{"intermediate_size": 2048, "norm": "layernorm", "norm_eps": 1e-05, "attn_scale": 0.125, "init": "normal", "beta2": 0.95, "weight_decay": 0.3, "dataset": "wikipedia_en"}
MLP neurons of a small language model. Each row is named by its layer, matrix (up: input weights) and neuron, and shows model dimensions 64-159. Each number is 500 + 40 x the weight over its row's rms, rounded and kept within 0 to 999. Numbers have three digits each.
After each neuron's rows, "fires on" lists the tokens most often at its 100 highest values on Wikipedia text that the model never trained on.

L14.up921:400456461416506582480517508586515493491608449446479521529471511446498536437470456540604531507457495442483499489488511445493540518503442557468460540487411474521564495530395518503581475517481494474490536494469394538489509517487506484526487434461452476458496463549442469480464470508477456488
fires on: "was ", "is ", "also ", "as "

L14.up173:469442487504475541515558544547554491512546593507456517515455510454513533477483476496506542546475516496471455513548476492533541481491399544520470566515539459556402572531536486469523504466502534489493526537526398526465533537479505528507518499478539515515549494443576545468461514485511408502
fires on: "–", "| ", "−", "+", "August "

L7.up555:525507519492460567505519498474537517546483564516425480525536535501476487491503500461527573416553477567450595490488514467555468442510492567488482516531507404398533578516473475523481448557469578468473485500533461511501419481513548457544463446491566453552500482545514504466509497492553465455
fires on: "| ", "(", "\" ", "[", "tics ", "; "

L7.up960:518499533448594520490443465560506436499555500548456475463396506459511391513570450457541551412522414564485472510543569512447418507459455490520502532555544489564530499526493514488546498468487486490473499498457457555476455499477521515523488552515542487492503411521480511454482477466480438485
fires on: ".", "' ", "–", "ed"

L7.up1899:470501453441450557480446517447516531499510628444500506479467530391521443502519474499461528514436460530581517517571496512503497556475488479516569441488506488510491468452499491478541488475542563492541496535432485490557421551470484559473442490456502498467510516474478477514478522477530405574
fires on: ", ", "), "

L14.up443:485522499444488459543476537476485520520461558509499525515523515402531482487512527530586527465531441472552550541468537519521494452546558535552553541505506512573457492560491487528510500545470492460479536498510464452551471547481421528406514470501489474511554469548514529485422502466582559597
fires on: "| ", "(", "ies "

L7.up123:561457533485434534497484515516458575511435516534543522482512512519506541458501488475505457457482433508528551538455525469450552497424525516527443517468482507489549541506481554458510465494497531442464408537484480551577499479445476570504547486460488469476607558489520502527549476533534594556
fires on: "-", "–", "us ", "um "

L7.up235:513547456533446578478499522430465541417547563459507537463526508456457483439534505505509570429461491495553498510550513471468551504472572459541547504537432504521595488412469504447551514442509516486437467503468516527551428487533452499463498438481479483489507515545488527555462496492544451562
fires on: ", ", "erson", "ell", "stream"

L7.up1223:496441539362492441590452555496479504454499597532458481553509454502558482458485518469454432461483509504477550499476575464507437509575502447553508517469483529503503538544598536546499494524550485480513498532469441452525511482515522477498501427469477454442510492484509513540480491525481558493
fires on: "'", "s ", "an ", "-", "able ", "a "

L7.up166:561363498438510504649529484543534376540508496556475488470446456401496475551499434454479463505578539573493550457516504523465486491436426564505420468488533503518487490563529511540483534519516444427522507506527543521529493489464517575446550493500546490500519475530463454490500494462498514463
fires on: "-", "2 ", "3 ", "–", "4 ", "1 "

L7.up255:500457585428469474599474564480511460529504468517400480526475468486468529543453509510582465521489480489457478485500456481534410564494491516501466501559473515486472502548472517539458535490531465498539470558495485448507437490413532528486460503505442551481501525484468488512538493507513487480
fires on: "-", "'", "O", "/", "of ", "Advanced "

L7.up1980:506474476496543580522432506541489499449527539498498524493551505442531417498471550533512497515497556525553446494451533504588468443495436530502477553545516428512525537498478539489522509489503445455533477548519494540494550544469491429500443430529445520541478499397522511395502463460470438485
fires on: ", ", "but ", "while ", "being ", "as ", "| "

L7.up1363:544478581446472480511472522494516459531466541561514498518405485520485534459588409464540400530505493521482490470547550534491472537478463464514413506559482555560516527515516630512493503481546522475498425437436544552537515534405549535529526536454423453482486468488504513483487502487566531476
fires on: "–", "/", "[", "2", "-", "1 "

L7.up443:486516474455534455503475504477492539578548489407587527469545575525475492561436531502562476533523584488507490487538498553528518436441487521500486507509470453496470593457512532470465463508523501485531510519557503524492530513539517495493501486471522482583530480451483523433501484484485551494
fires on: "as ", "| ", "from ", "- ", "on "

L7.up1460:522421602460469523540497500467446545492454507514497520435500465559543481521528540458516413520553536487498518475485572497549487484525530497506559499512441524444467498544504468521468479529568454446541429443562509517517559523555535518460456475498468532477513481416537460497520477477554602474
fires on: "0", "–", "/", "-", "'", "; "

L14.up1348:515539523496450520521513574483522542522491485467526526518527440515448472461510462472542412441472483443496505511560461439503527479501540457520489543477479507458506425473472508544508520503468490384490449590470410491527522479487507545500496539483516506548504487496493490542453536474555554546
fires on: "|"

L7.up1542:526472466500446505512499483556511449533496515464519526465389496455456510542558522524456533461481452568491559494524521516443508477431499569533434540518517475539536520501485535490500515439408505582438453479460480529460489509515499541510545551553558469436548490530437449545589468424472518555
fires on: ".", "off ", "in ", "on ", "ed", "–"

L7.up112:496413598401502482511509519545467491441479504478486469503507469476511538487548518500472467491474507487497543489470505510477497507471521467499485535492415498495454453544482500507514498471542422513517528476502447535521455522538549529477521525480493453491561418469456506545392489551468541482
fires on: ", ", "–", "0", "-", "6", "6 "

L7.up773:555437520448482452540524471443540504524477469517487508485485503507460541502531480467526430494448498570422561492481529513517430479502508460519465446422491551560488452549487501554473451546524527452481493427514518457475520562507576542567546535403454456474552511429507519499503458589503602499
fires on: "and ", "–", "-", "0", "3"

L14.up672:499540459519533476475511531511545509491562483473509521422486504462506453452510533502520484454488466421525549474530563550526489579481471498489511496459414461515521438474432511585514455473534538476499446451497389462612562483561538533444472472466476526559468471485487488416463443527487511550
fires on: "| ", "- ", "was ", "and ", "is ", "s "

L14.up887:431436538523371485440428536502485533522464545557470557521583447443452557513464513518458551540474434526521508464481426477579459428546455526541469549582511459502418532450406447489487474548526484517525519531487532530477479450471487518477494495525590430464514492520564484527511501429560490597
fires on: "the ", "The ", "| "